Weights of a small transformer language model.
Size: 13 layers, MLP 768 GELU, vocabulary 2048.
Architecture: no biases in attention or MLP, attention and MLP in parallel.
MLP neurons of a small language model. Each row is named by its layer, matrix (up: input weights) and neuron, and shows model dimensions 16-143. Each number is 128 + 24 x the weight over its row's rms, rounded and kept within 0 to 255. Numbers have three digits each.
A block is one neuron, or neurons of one layer that tend to fire together. After each block is what it responds to, as a language model described it from the Wikipedia text at the highest values.

L3.up144:108122140131147141136101155121131080108096130127100103119103089100060163141116139086122124146126116132166152130160145101131112114137130125122157125150146094132179109166146156128139133162137136174160116119111112102165110113106166143100155134113113161135153118093156103121156180129103142139183118136117114084126150142125116134143164108109183157154087143144147099107161117092130159101152
L3.up227:123142170134129150132093155143190123151150139109146115132150086100140167094120139145176085144139160126149146171140104150097081148106129098102109117169144126158115129112144140151140138133096096154147144133133110156133114140153141143138186147105149127137160096104165075128171162098106161124142107163116111119136163076147108128129140143137081168167112132127148141106135095140132155108123
L3.up231:158109122163098126162120157138162114125105112108144095187117139134135167109122180123147130135115162124109164091151090136090087136150078149104146150154110155154131103103150128115173100128148107127116186110109127160134143086135115157124157144151138127141107117123139142119103183135149125109097110151095109138074145107162137147101138118115139130134087122094098158131162151122134124142120
L3.up321:155120124170079087144118146126161132153114115094158095123132126124096123116124136137131137130128178106119117124145115134126124108156143124121132122130078139159158120118153141127111108128120158128179190109140096117158137097139115164175137168111099112139104133095111122094104094187101096132136117102129133161133107155136116160129087150132141185147145152149133131177110136132134116137125
Description: First piece of a word or number split into tokens, e.g. c in climate/certified/corrosion, 20 in 20th, 25 in 25,000, also dates and counts.

L8.up40:161118118145159169111109120132147108130149109099157155127110112117114143166136122107193105131167149154145124113168092144112152143156120133087104093162136135166149115097122151164135095155127136148138133147135125118176150101169149137096157135097141104118104144103112139145153181131154128150160122137090118124130112109185115129154124169073172178124128129132147095198191153085107128128135
L8.up48:112060128143153133090134115099173103099103144098131079163145099129118151101135126088178148124139092172123142122165122102148157116102136121126100169123141103139151143094177161103152070146138156138167134102150116126103155121156150135121102131138141137154121099173182112096149145113119152149162114124118139103096151071142128110157117155092149151150148119079129127165147156167094129131130
L8.up168:122147131152136110138141137107158104142156137113111092141117135200090136124167120088124122136133130125114168079132135135156100128147106145125106111182135126167197146093180163129126164133131160122140159110155091131145143135164107142129136121111123102154080132121147127115117120088123149120167121116139133140125105172144115160142096119118167129108156172139171114138138127146141051148103
L8.up169:109154128184121117113123148114149129121117112096135104157130098157122164095119119143115093123099116108164138072121123120119141151106143127116150123172139075123132113123155161131133103119135194152195156124115093125124163109132154146133136124109167089169075139093113092118115114116121157128135108146113136144083155128140102120140125141032124110179153155114146089155132109147139160136119
L8.up238:142159152157142137112089090120138146071162142095138048133110106138125128155140153161132130071139128109122113181145177142127103160141123141158108136153127094157103143161159178102101129161136122076141101122112125096118140090136134169185113142131120073120134156105164098135137141111154172155110126135124087120126125155131106125142126170136136117122123148173160131108145108094115091165136
L8.up250:136085171103115134092194163155174131079135106100137060128138104136152149149167096128138136138129134111146160140161131129128146137103136157141135121164152111156142171120129138128101112157083169134164189158142139144117136098138131144149072116139122110169141110139145122123107119135136107128140083137129139056130115130169101148138125130089145155149104121122149109177151152106115096104115
L8.up277:133134144127154157093121123150126104157121114148154194139121142109104157119130152137146177114123118109153128141177160119137140124134158147096126129131140099105158129095130126135097128122131127134156133159122101143128152135151135142125126150173133132120156154130133091135145136118185180163143090175126139129135097168145142116135107193131148154176102135133157122157139153131135115118148
L8.up325:114098145121126153113116097133105164092132121113123122104120112138122145127134074097187169140127118142110156109122143135134131104091147140136082129128125104104112110130124140098076168136128142152143172102174138181129144111152164161162150128170163141124148124161145114130114108154163136111126091107146117170095147109154149098098119149141112154167117147113136133126193114121105105133119
L8.up372:136141171142163144084151087153131149131138143110117111101126124127129161116155115113137118095127106156140114151136098133125145102133131164145107149173141084139160109143160144116093137197158118115156151157113079123129133139153161147143115103139136135112142104149146120110146136131136126162149138131124153080155144121148149124128139178069116101135149126111096105149162145101146107148120
L8.up440:120104142143130149126137124139083102114132121053148144144135122111116198106152081112104119127147138153149148125174143101134132084086125176080084119144153112158112155116096126105112133141134121159127148121133126130152116097161110097150130140090131119111135124138114127100155148098150138129112121126110111110144124145107155098154063130095100129166134193132102115147140157148078122091106
L8.up494:110112107119118132127133117156171169128155114085162142136109108113090161108152141131180116123135134181126133152154158164130128143088119122156112134139149068137159147129093149117086144119078166128195196129145118168141106098142157140146141128119105159155207095173148096112129142122157138132113100132136107138128153128132140121147144118138108121138110147126101122104170124087078107152125
L8.up511:125103157151132145121102112155134160138151084111121151148153113143127150094158128137149123118116106154204100137171111118141125093108143134141120127111134088103099132101159158121135132123176140124160127154149067147140121071122146178160120132136173090159125149125159126120164114140161133124145158116169142109141154141139088133144079093134144122164107134121119117137155130153122118131116
L8.up549:087131111135116162126110070126151170156137108095157097122131110113173153111152138111137120106107138156127100179118110107150180122128102129120138141140148118139084146108163140122095123141078145109160137139134111148114115135116161087124102129124112130150137099165148112106169149173154123133110117096130138092126126143107140141131088156121153141140164166116099086132124095102114108124129
L8.up569:091098162113102131130142118084133134131178141110169111139133105134146170102094116113162121114117098110104107144140116123151120139134101152114101097154151125140117136136112170086142147130131190083094137115144089119157143097163121169133175125101096124099143096159212111145094140136158149093162123135138137189112151128155135161144131155140137130135133158085120123154137149119109154118088
L8.up593:126117168142169163148105084092151124139131130105119110127098099145148137123097090134145149117149120156189160098179159129136140136118173162122139153138158165134158166110135154124163138137155128132142155148104146163177147115146134155127114120137157141163099103128148107114114182134138168177138095125143189128116118099082142109116134161127121107131125153108184105123163155098122112141105
L8.up677:120116166144108138125137080126177120114143173134134123140128092140140175089124067151108157120146145100102153162149096135159137135147126137116141130173152159186125145130135143120116117177115153131137162145088119166134127073141144144152119116108132132165156077150141148119112141143121132141166135139104110161090132129174103114139103153086136145162180127149140124174138148124149097123144
Description: Word pieces that continue a word or number already begun, such as digit chunks in figures (1,5-39 ft), w-w-w in URLs, and tw-el-ve.

L8.up32:112090178153137136141126126134110114150108102095123146116080169186131157087152149119192201097094105135105112135133125134125095123078158141126148120128094102165161108110152137126126120124115148135186094147134135184165118112149162123123115154158160115107135138134173093124145149119129150102163099145099106132090123125099137115125140132122105125145107111120162123126121106133150122097117
L8.up55:149133126139082107156108098119080109144162138155115148141135118147170139126089102117148161123094133182104157130156142130141115175169139132135108149113137153123146106104140153141092123181112139122117142110115146176150144132139136125161153106150145158149171113144190105149116152108158145106123090098130129129133105159126113104126151124114072117136128104138116117109172140136124098098142
L8.up83:144144108153115136116126126103158154136145109132121144113141112165142151128105124095133151141136104116166148129150137143152106145194137144108078110161149151126125129137115162193130148125128128128169110122143159115158113102098117096156119096177099128125119107113179105084138133096149150125119108101135111143128134139122173132146104102069145107092151104108134126126164120137133120140140
L8.up180:143099105145127137153126135148151153098074163116142115142128120152125126111180141115138144141109105139111145099122151125153128138128135159130135163161110135138110138139188150117147161082123099141138120103107109118138149165132119169130143133137114168098154171091151129134129126150136176123139131161090107127093131138142105135102155153111110130108116146119157112121120170139145134120133
L8.up218:132094145126081107132125132140141097146165174102160149119126107132167144070148141064155152114135142122114140120105153102145114125169140098144154154147137119107164081123122135112113141132132099107111134154127129134138147109113097133090155149125089124144083098116195079129148141107135159118169093104133128169106105145119120120097164120164111137142089150141135135092109159164158137091129
L8.up271:120134131146083146132160108114164162160082135113085117158125112101172156108159134136130120148127124151152137133150158100088109121158068127107129106127119158149156118121158160098093126109112159139123156117127168115113083105149104081140191118191115142129142082095117135109156113164164138126148091124136094104140111134117159146141129148077145094150132109096156126110144129086138144140151
L8.up276:109141115148104143147144117085126150122163135129100140148157134148137122141125104129084137133135106178127131155121117145156123130154131136117122125111131111148151170102112142133144120139113121136107144110103152167145152119118136136134142165140106128133122070130185106090138167106173114078136094137126082143128080122150102135110108123141134106089136119080186129110143145115129080134160
L8.up464:157114107131123152117126159088137093123170153135107142102179129162156161104169130125124167158109139141099130136165136123160121145111164164102095156104126130148116140164123137138116139134123120097145136111128152134122134088143119094123130148185123083134117122124134107125126144117142112152134072097123092149147112097161134130129137164124076143110173093143098103140109135183130135123133
L8.up530:151085111125108147143099117133102108168091142124132135177114100101115166144143114117127111185147167118177108112190131127082127134144159126127136134141152104119135098134132131140100123107124147139128142148131150168182146088146134108118140116138078119142122114118142088141144153145097174102131073068084137183118117188153098111153118103090115139149141139131153113134116115128146166085129
L8.up542:152120133137154110148132128132134151153109107110103091125160111075105157087132111144124134138124100161118166164144159110122117106161126140109120168130069138134144151133159158117102121092142188118127152123122130116121116116123142081129133135148139089121133124156170143125157144143164122054101151152123136090134105112141125140142133106084120138194101116139121126114167135082115137106105
L8.up560:128162121128097124129146142149168130155127113158100099142171124143130154097101110129132165122112144114139157127123107090133135149147127131127127153111116132165149159121142153116127107165113144157123103169145131155126074143142142137147131201114162111161133122152139103106163146117113139115137136104121071127134141117131153149147153149135101144133177134118121144175138120106145080086078
L8.up574:138160147125136104155112165201156102178084148087100167147152171116109156102124113120147160157090157127198124170152105118150089103167126129114127147135100137131120130107168166120107146116155146134138134095142104155130124094130149137138120157173136131144160160156153120107131151098103173131102172125113130080134128130085101131149131098114105150143116132160119144106114113164105132075138
L8.up587:114178121150085104121136129131140127120158143114156075159074163161127135112113128110119153090149096141133140138112166135158115108120134116169091139116133110096139161135132151119109112159141127142150141133138142174135144127098099148156161167142110132145167108125138095133104114112117128099153138130138089136134130118172059105147145147135119170142138108137120138115156122124156102105135
L8.up611:147116135171088131110165118124093116131094211105090155146108138143141141145133144065142132119125127133108136133133146141103132106153138141093136142096114164110139162127120140126098127116124161119103112143125165136170115131124102142114151142151125150173117171165128120105102124154175139092130088059135113113115147165122117141134122112122167132074124119165136097183124166127130074130109
L8.up690:111127156111097135121143137152119115142126115120097121188185128154114179089112122119130145127083121144120141134109149091068170118115142127145102153105097107121107106124153119147153107105116139140132117100128142147138136171119144123102096193143081113125126160146132115141141137154112164121127109122120083104114112130179129136127150164135105132170172150143103095121120130139147123058096
L8.up760:146110118100137161153123130157125115160122122088121144095155133163117162133107096087138168127122133154134109125151165113148083134165116141148122103112104118144195155094126146165138164109142114130157178121171155147139148152104132106138116135114122136103153116136127097127155178176173129163129126142123117113119131110131168114120139135153171108136118115154096116198165136107149125115133
Description: Day numbers after "on" or "On" in full dates, before the month (on 25 March), and months in US-style dates (on October 6); weaker on mid-word fragments like "en|n|ui".

L6.up688:160136182130123119112117136146102114116065132121132122162155099083138145104101097098147097124093115125132109123142111081113135111094127144112104163123135051131143137151162130092096131125166130120132180115155105156131130105136170162139131163139131149130146116110121087077155140104122136125163137137099079076163145143131111129157137125140139146138106160129124146165164142102101130149107
Description: Short word pieces inside a longer word, right after a prefix or first fragment, e.g. in-com-patible, sub-p-ro-blems, in-duc-ed, tw-ent-y.

L6.up589:142172143128139133157180103127131130094085134135123132126101133127081163149131135108105114139148137143120130147132142117133145114160120146123082144146104129141123121134125140151131099095141129159118141136109156113135081105104139114136143154152097145136143050144143114061124140117158137086155097118097124124152092089112210125106107159119158127111093097120117152106156171103140116118082
Description: Tokens right before a date or year in biographies, such as "Born:" colons, "on"/"in" before dates, "19" year prefixes, and month names; also line-initial dashes in infobox or list entries.

L3.up109:134100105143137131128125158173168164063157098097122116178085131137106136106105114122088090114114136092135139122133172100120150137117166171173134133170126101150115161146138158150098132128114109124088134111080145130134126126135174119122137128153095113135116152136163116101124148104150128101117148088096141165156114138136156164128109176099124149167114154129140110150150108123131152158112
L3.up170:146151126131127172143120097173122115126133126123140147136105151122142153105110118129109128153119191117132185149141140154117105111103161152158148163163093136157112157123183138148129113146130127116120125075111141192127140119141171149118120129131124126145110146114162147084151155131167122091133152118109102143110132123156127163135102116103080142172084174108126136134152145092109124149107
L3.up334:146139126143157210138121134166171131125150096148119158136063148139082143143135106137086145133165143111091148138166137110139108137099126141174132138165139151156141162168108166101134158155112149152167104108087095165156100118114127125141124095108135140173152105128155137121156143146137084105152148107091101123099132146161164135098132106156095147134116161102111146142158110104129118143132
L3.up741:140138129135112143141141147147139120085160126105143100181124177109130122123118125139101092156130195104101154178116123138150136134144160116137145126158162147153146083167100141134141105183094112111119175148096085153139125120132162142124166122150113155125120079115165141137129154126165151111143140143091124089118138080118109144106106139149104135103123122134148146080141106074160125143120
Description: Closing equals signs (==, ===, ====) that end wiki section headings such as Plot, Early life, Works, and 1980s, just before the line break.

L3.up290:114126117118129151120147114150166198137097164087149145119162133110132161132119116103125104121127144083129117126158167138108172160127120107135143104101158113156204148133133143099125085146133126111184091162169100162165090135149136128129107123138116139150102134087143124118134129160107105114178074126117091110097128118135127136145134137138136176132096164145110132101147139127145164152161
L3.up300:183131140145093151122123102125161140110116153087091153128138114124136152125135132110114108117099151098183146140177155121155157115104129116126094138151094137106173122137117155134114132111109147095165140141146131164168122106097124090151104131129097124167106145185138103132117134148142155110098096126098111140147150116116117130103128128126156140127152190132130148103134158143152064086096
L3.up482:164130164128109178179165128122176137139152162112161090153114101127124138109121132143115115131136111163144115166132174148121123136140132106115090095182118124168115155172142140146149126117128117112117114108105103147150109100160086112125154155086105122152133106130144106089165146122143160134143114096119103129115152089103145172185129131113143164122131135083122147164119133104156103114107
L3.up711:136126162109128154128087134149142147107128136102158097149103117136169150135109144144137093123129129105116128128168127145127131143121156128124112089153147086122114152166176150153115110121097104121117163130133105149148103080207140152164144145134094115162120136144128159115134145147170120110120108094088126161136184102149185172109123144147117146147099119120076127143153133137123156148114
Description: Fires on a k or et piece after a double-e stem (seek, creek, week, Greek, street), and on 2010s–2020s year tokens in tables and date ranges.

L3.up479:116097116150149154125172174121155136145171136104121121149080120143119132108157117138134126115128100168100175140121119120123174107144141152156084127123117154162096156100156157143131150138119162187140144116121126097121153104125127135129108157126132104160085109106131135119128129102133098124151134122127104073114148108165152158169093147129126158113135181112105133143123117115115115186103
L3.up523:109121125134081145123132159118154136133128158141129122146113133165139133123154140103146125159104132112132124098150153111145170082153161134149100116150133111173100106124102156165122136174144159148118174138103154108126085118076154130118145118115123124130086113131160105144094140129124082166112139085137136115120107140128117113141133112127167151097161165124125084153134135095167142152115
L3.up571:130128144113106119114115160130183145159166165122152131164134113115085162067122133104141140112158118102151132150095116127131121113127172130160120137153089117139133092172117133147128102133113104159095153128143114147077143137126147136141182116166127117107141140147143115106145152117163127111148151164079128092118130112165129140151162160097103130139120146111107094125099123139090141090096
L3.up668:120107131159118146112116185128150130140153171104102100160087145173145180140131126099162149112134141138187145100131137135150148141151154120110126142151121100157139103118130154147133107168086167094110179120165095104129146127121131134138165139111128124139101130163149147125115173120120117106094139129122103147125165152134079121112116169111109120122123133098113130095123134125113090128121
Description: Short opening fragments of a longer word split into pieces, especially b before the rest (branch, black, brown, bays), also st, br, re.

L8.up20:113128196103132145116118159146150165139111107131104146130174080098129157071141112094124153113144127103163124126147118138143099171144186120164135167157075118112118135104128156111128140109114135149121095140152096160134130117139167088128167143142156133149105145143149089164163092163136123137152123143099130138120171137138112155123123105141112158181105137138119110124137104107143130093132
L8.up64:133067159137088130150138079169132101188149146141069134148178110096152118152084117125133128128139118131141150180142143113104136122158158164122091153136127157149137161140151132150130085126155171120156168111106127129113157108129128092109147114142137115159116137125136116126191134123123146057114107130141126144114119150101145123128069100100106147110104107119136137100144151095111106114126
L8.up166:091099162123050147116089125130113149175109121106136164146127107137106134150132137127154122089109113088171157156159115096095130150141110154101102147084124150109113157096148133145079153127143161126133138109144113149141089115122124148146148118108148095128155141135140102130145163119135156151139073145118119154060109134115143104161127144114117169115109123128148107150115119134113148132150
L8.up248:132150111168144182155092089099150141161201137120104146134138127108123120131147139132123142133109186160119152145161127168081118178125167154133147102122138103109132101153135150127097147141127157137131099116148087142149089123110143097120142119133160064109143110129162112154151140098141150094107097130128128106139153185103111198181151109134129126139125153138127103102182106125166111141103
L8.up302:118126179137130176127165146137153154135164102112122160173126139143092159111118093159130068137131109169136109150137147107059139102111093130169088064122109095154125162144147150102101112117182149153168142120165119121111115110121151127141112130121134110104139090121157130127129163098156145133111085113052116119117133143130104162129159107101123134148084141126098115123123154130094159139149
L8.up324:095145137122151129132149147150156094135146160128122167190160145161117116153159084118105168139103134144127121127100133125120138140128086107123083136119109111169124150115193134108086110190115135144101148182168149135172099089175144152135131152110119124139150086134143107103129134114146132127122158144088136149094117129126135136108150114094126148139094145111140136108166170143097148124133
L8.up333:137128108121092169110108127133102090077102126129138118170149102105135136117108117144127069137110089142160115135152108125137096133122163116127124117134137111116103117133168132109121105151144131139159170131139074155133128116123130186117138153114130119197124131118142117166157143097131142120188086147097110161134087100139107183145113114107117110142130108099182110097171133144140117107129
L8.up349:132113151124089107114131171167100130114129194125101115135126117124133131111130135163120054137082143145097141156120103123080147103147143140109101136146132075140103178107142133131092118120117171153136141156143145106138115095126146127122141160128103097125121101128163112114123112137114094094118165133124112120132137100128090122162062109129123149105170150182127125139209103077143106118134
L8.up387:149152095132105147119133136189135130128087099102118136141158141121130182107120173099116091163139119172120135179176133182100150124076133121106115146102139142155105085122157137111143089123107164153175155111188176185123128157148133145154120127153126136140084126116168148152135145107117127122147137137126106104124153127120107142158109114061129129150108138130131133136161129124116122082134
L8.up439:112128121102125132124149166151177136117119173094140137147129139185142120093137125100109139100163188107160150134132153146098131140128131124126133129106139092175100138145141181184131138193153143123142142157101128099130102143108133095157115141107114092120146138115153151115138124085120152130152114110092120134136105097108098185161164138138104122134110174142127168123185127121088098141146
L8.up446:135069131148104138126135121155127137123082158097117145152081130134162179127147113133137105113118115151154146123097126147088120129192125126115136126124122114130112129136122157136116080127174129172153184103128106130117128122127146101134124184116149122190095090163127110115144166136138134119138070126081132127105131132116148168169118135117145114166094157147131135086169157095162152146116
L8.up448:172112141120117130123110082157135135149130112132139092132135107171129125109130125132080082126133148127139147133134141171150162152115123167121154159133147124156160101133175160107111131162094162160132144132151127135090099131133152130156135135155091138129115097134141126163161135147169095131131160128126139159125174182127088150136096073084148140129113103133101118111136116133079128176157
L8.up553:179107110143097166104123136160108140130164136119125119129125095095118144137121142113104123130135119165143160116132121124104145111144146154155118119149157135120106116142134152116131137153141096153128118103134125200161092124135114103157133102108157144090155141157150124150236177127177164128117100105115081164128152145109116156148138116130125123122092140093096099137158117126128151091119
L8.up565:121114154115089149087147121123114131105114140130135130113091121125073136103095134131128100104098133112141131135133111146096155121090099145112166165100150115146123086153160138096133095132147144132146159065182116132107130107153117115156154127115124130135156127105159100119154141141164114122140133139064132128064140140104142137140165119116101152165120158099067096155190141126127167128127
L8.up691:119139119132139149112103120153128108190122097119139083134111124120164163096169159145108135100138106147113139183147163155144131131127099131127142132137116128170116154189135134107124141106127124141173113159172118105117102138129172125120146147177121154124153121126156157153115137114177153095134135142110104089116138131128154210113115129093138110152127143106113116147148180097142082117106
L8.up741:113163141111107130113143143115129099087080113117129122127112160163117144133133092104107140123123186115120127141142128115143159126132128135109075147129092140109163105135145123122070123138116139136145186129139153130100140131118113096141142173164111078086141105137140078160141102078142124096108167126098102129139104080137181141168131165157116144184143119113109098145174127107144094155121
Description: Day numbers right after a month name in dates (February 1, 1944), plus early syllable pieces inside split words (app-ro-ximately, comp-ri-sed, pro-posed).

L6.up331:160129141148083098132163136085134146129120123106152128130114136130133116126127114114187171111108145102153147148162116123159111171130158129114135100149062105108161173109117143120094113173092191135156164133154138133198112114112138145097161122109130110142116075129149136059140147096111129145151105106135088119139118144135111122117099123113124140115165129116112136113134151112114115074109
Description: Final pieces of adjectives and adverbs about to modify a following noun, such as second-ary, fe-w, wide-ly, forc-ed, and whole words like first, most, only.

L8.up15:097110136150114110162080162115172116085113130110193079131104116126136116115118149147135116122140132099113136133116139154185143130125132157109104141154148079152152155160135149157135129157080125138120154113083118125136152093143144160127183102098109147140071109120135136124143142151123137170117142113127102128117079099141114169113157115104096120177131137123111132129137148123085095122133
L8.up30:149112174164136133152082162152154102126124191124146133172118128152094158139115127115146153153121097126129122098107125168132101112164138157105144086115154130175142110132112158146126131191137112132150161127147074115136154134142125141098153134096135098132101128158141082101141151082133128141137084115108136106126115132100087133126114138167147163148113142169150112120138156149142143130141
L8.up44:161139157160128142160119120112080125093106150111134121131120109160136151125149140122116135149167102120103109124137143122172140126145153131147141113131143086147137126125100145148111118127126170112123132142100119098145143102174110132150155106122159123180122134152131168093132120098189152139137158093101126107036116110101158144118144139139147125145170136106111078135114172137119158152158
L8.up54:129091190110117160079129154094100162117156127106134143123156074098087166124139130093137139130093143096116087169101150138131153144108116128144083148120103127109146145108159132134116122188145134134146124120137141119118109140112128172128160107112100105132098116148132100104165105039130138121158121148133113125133106122153111158121111149100095143102143134140149121124169150131153135128076
L8.up89:131145083120116130139084127087151146121136148106163118143112129116165131098129132155167137116130088132115152128125119119127095157109162097146141137158119103151161170110132133125117103134083115111157164152088162162131123168145124134129163109138133139152123166107172127132152125125171184076191145080052081126111097116135157131090098149143126144117139092131129158130098120115144106130125
L8.up164:148136126154116155100153114121128137134117165099131149105110119116099141155175122086148115128131124093154146154150136094114140118111119111150136178129110144152115133124123155158118098149130152076197120095156125148099105094084121103124131123095139092151189095149152118118119143134150133102160108068117109135120106151101153154094142147121136150152116182101099123115125117090131095124121
L8.up182:121126123114139153135126128140128132132128171115156089145144147121149154139139113132145133152202109166154140159132122119156084137116133155131173139169112083165147160126163145149127101115095110152142104115153132134111149123114143118134151098126142133118154121134154149129121221085118093120125082131146127086081118134147146142111138188143131119125104134116129143102124164159121132101089
L8.up204:134104166174131172124148145114134162124148149098140122133108118096179160143110073136115131139134124128129139154166136133164122136138115122125113104127123089140137190133100155128092118127080147148140147113137145115154138114120121142090184096101103103128168083127161116134137160127116118146147138123100148140100104117136101101123092143100107121162174144163113127150105132117103082120130
L8.up330:123092136140129134170114147117149160151158145141114143102143147143138111128139161109130136108155130161094088148089161144128104118134139168097126139126137113162140133111158136120170088133151148171151165131119126145121150078127152121099149117099117114120090099111150123143131140117108108151128123099066122174122103141131098190150086151095106161173143174107111120161146111068105102092140
L8.up346:105121154138084126122139156092163109077137168121159136160118141183122140112133105143130128098143125126185095129148097148149053122126108152141124109159127117170153110107112152136125121180114171145143169138104107107112153123128125145131151106101142147146099120173134132123153146170101133124155116123097119182109143141122124141147126122075170179113137131118130117133138119081104131126132
L8.up347:135108144165126110139151083118133086163160152105144105150152117144117115148160132129088150123101143088150142144145141118188099111150127158147111142141117090163126147124118153162113138134133120126150145161109146124163115099153152126162125135163124101118128119155167143134122128148128124126139135134100095152053118095138097133113135146158149115131161150156149110095133121156173125082099
L8.up373:128112113128114125113154101175101140140173149128129101225128093118112170154125126144109150151146126126140169134121114151180097121109161148190081177116129106133144146104150162129097114144093134145122146120129116146136107092137146117138121112098123119149121099144190108109126167110119140119150117119129095137062126083146142160136129120112130110127139115149150128091179121156126101140142
L8.up413:108111126164116149144154165092171134124190100093129142142108112106116159104146132148113141108132127127114127096127095158155114146122129168121140087172134159116123172095101147131083137152115122127104136137135140122105145118147115165141090091097147102137146104095171136091156110105113121112117155139102128187120121134127115129156103151100141142177180146136139130166148124117132141123124
L8.up528:159095124129087133068175141113113140109125103110126096147122112129113161103121155127133142124185110155097134092105153102131103154121131127152152140169133116117152109132138157108111115117107122126149134141104188135124116100129126142111153157097144126137131105130186084139154102123165120126127114153079091150121113141112124125104151163116101139134163171124150108127102118159099129133159
L8.up531:138073128105102114125103163121099145176149153117164108112100151117148129091132115123125084109122108123143122104112137164138110101111152145128132119157179089169114130125190159129123140158138155109166116124103158175134155156110111170121152143111124123142113104134196143128148151115138115097134128135130134128096088147128118179114128115126122127120091132121146116122145143088161155089107
L8.up681:126161155134133165113108142134155113109157177127160126116139100127142139065118111108099182105119114136111125171135090111133174143100122156131081109131117113161150143102125140156139138141097140136153170110133082129128126155145156121117148100132148082103141143167178172123121123107140131113165093146099141111135118112130106135129126136168142120135152135155090106135149125116111100148135
Description: Ordinal suffixes and words marking rank or order, chiefly th after a number as in 17th century, plus first, third, highest, 2nd.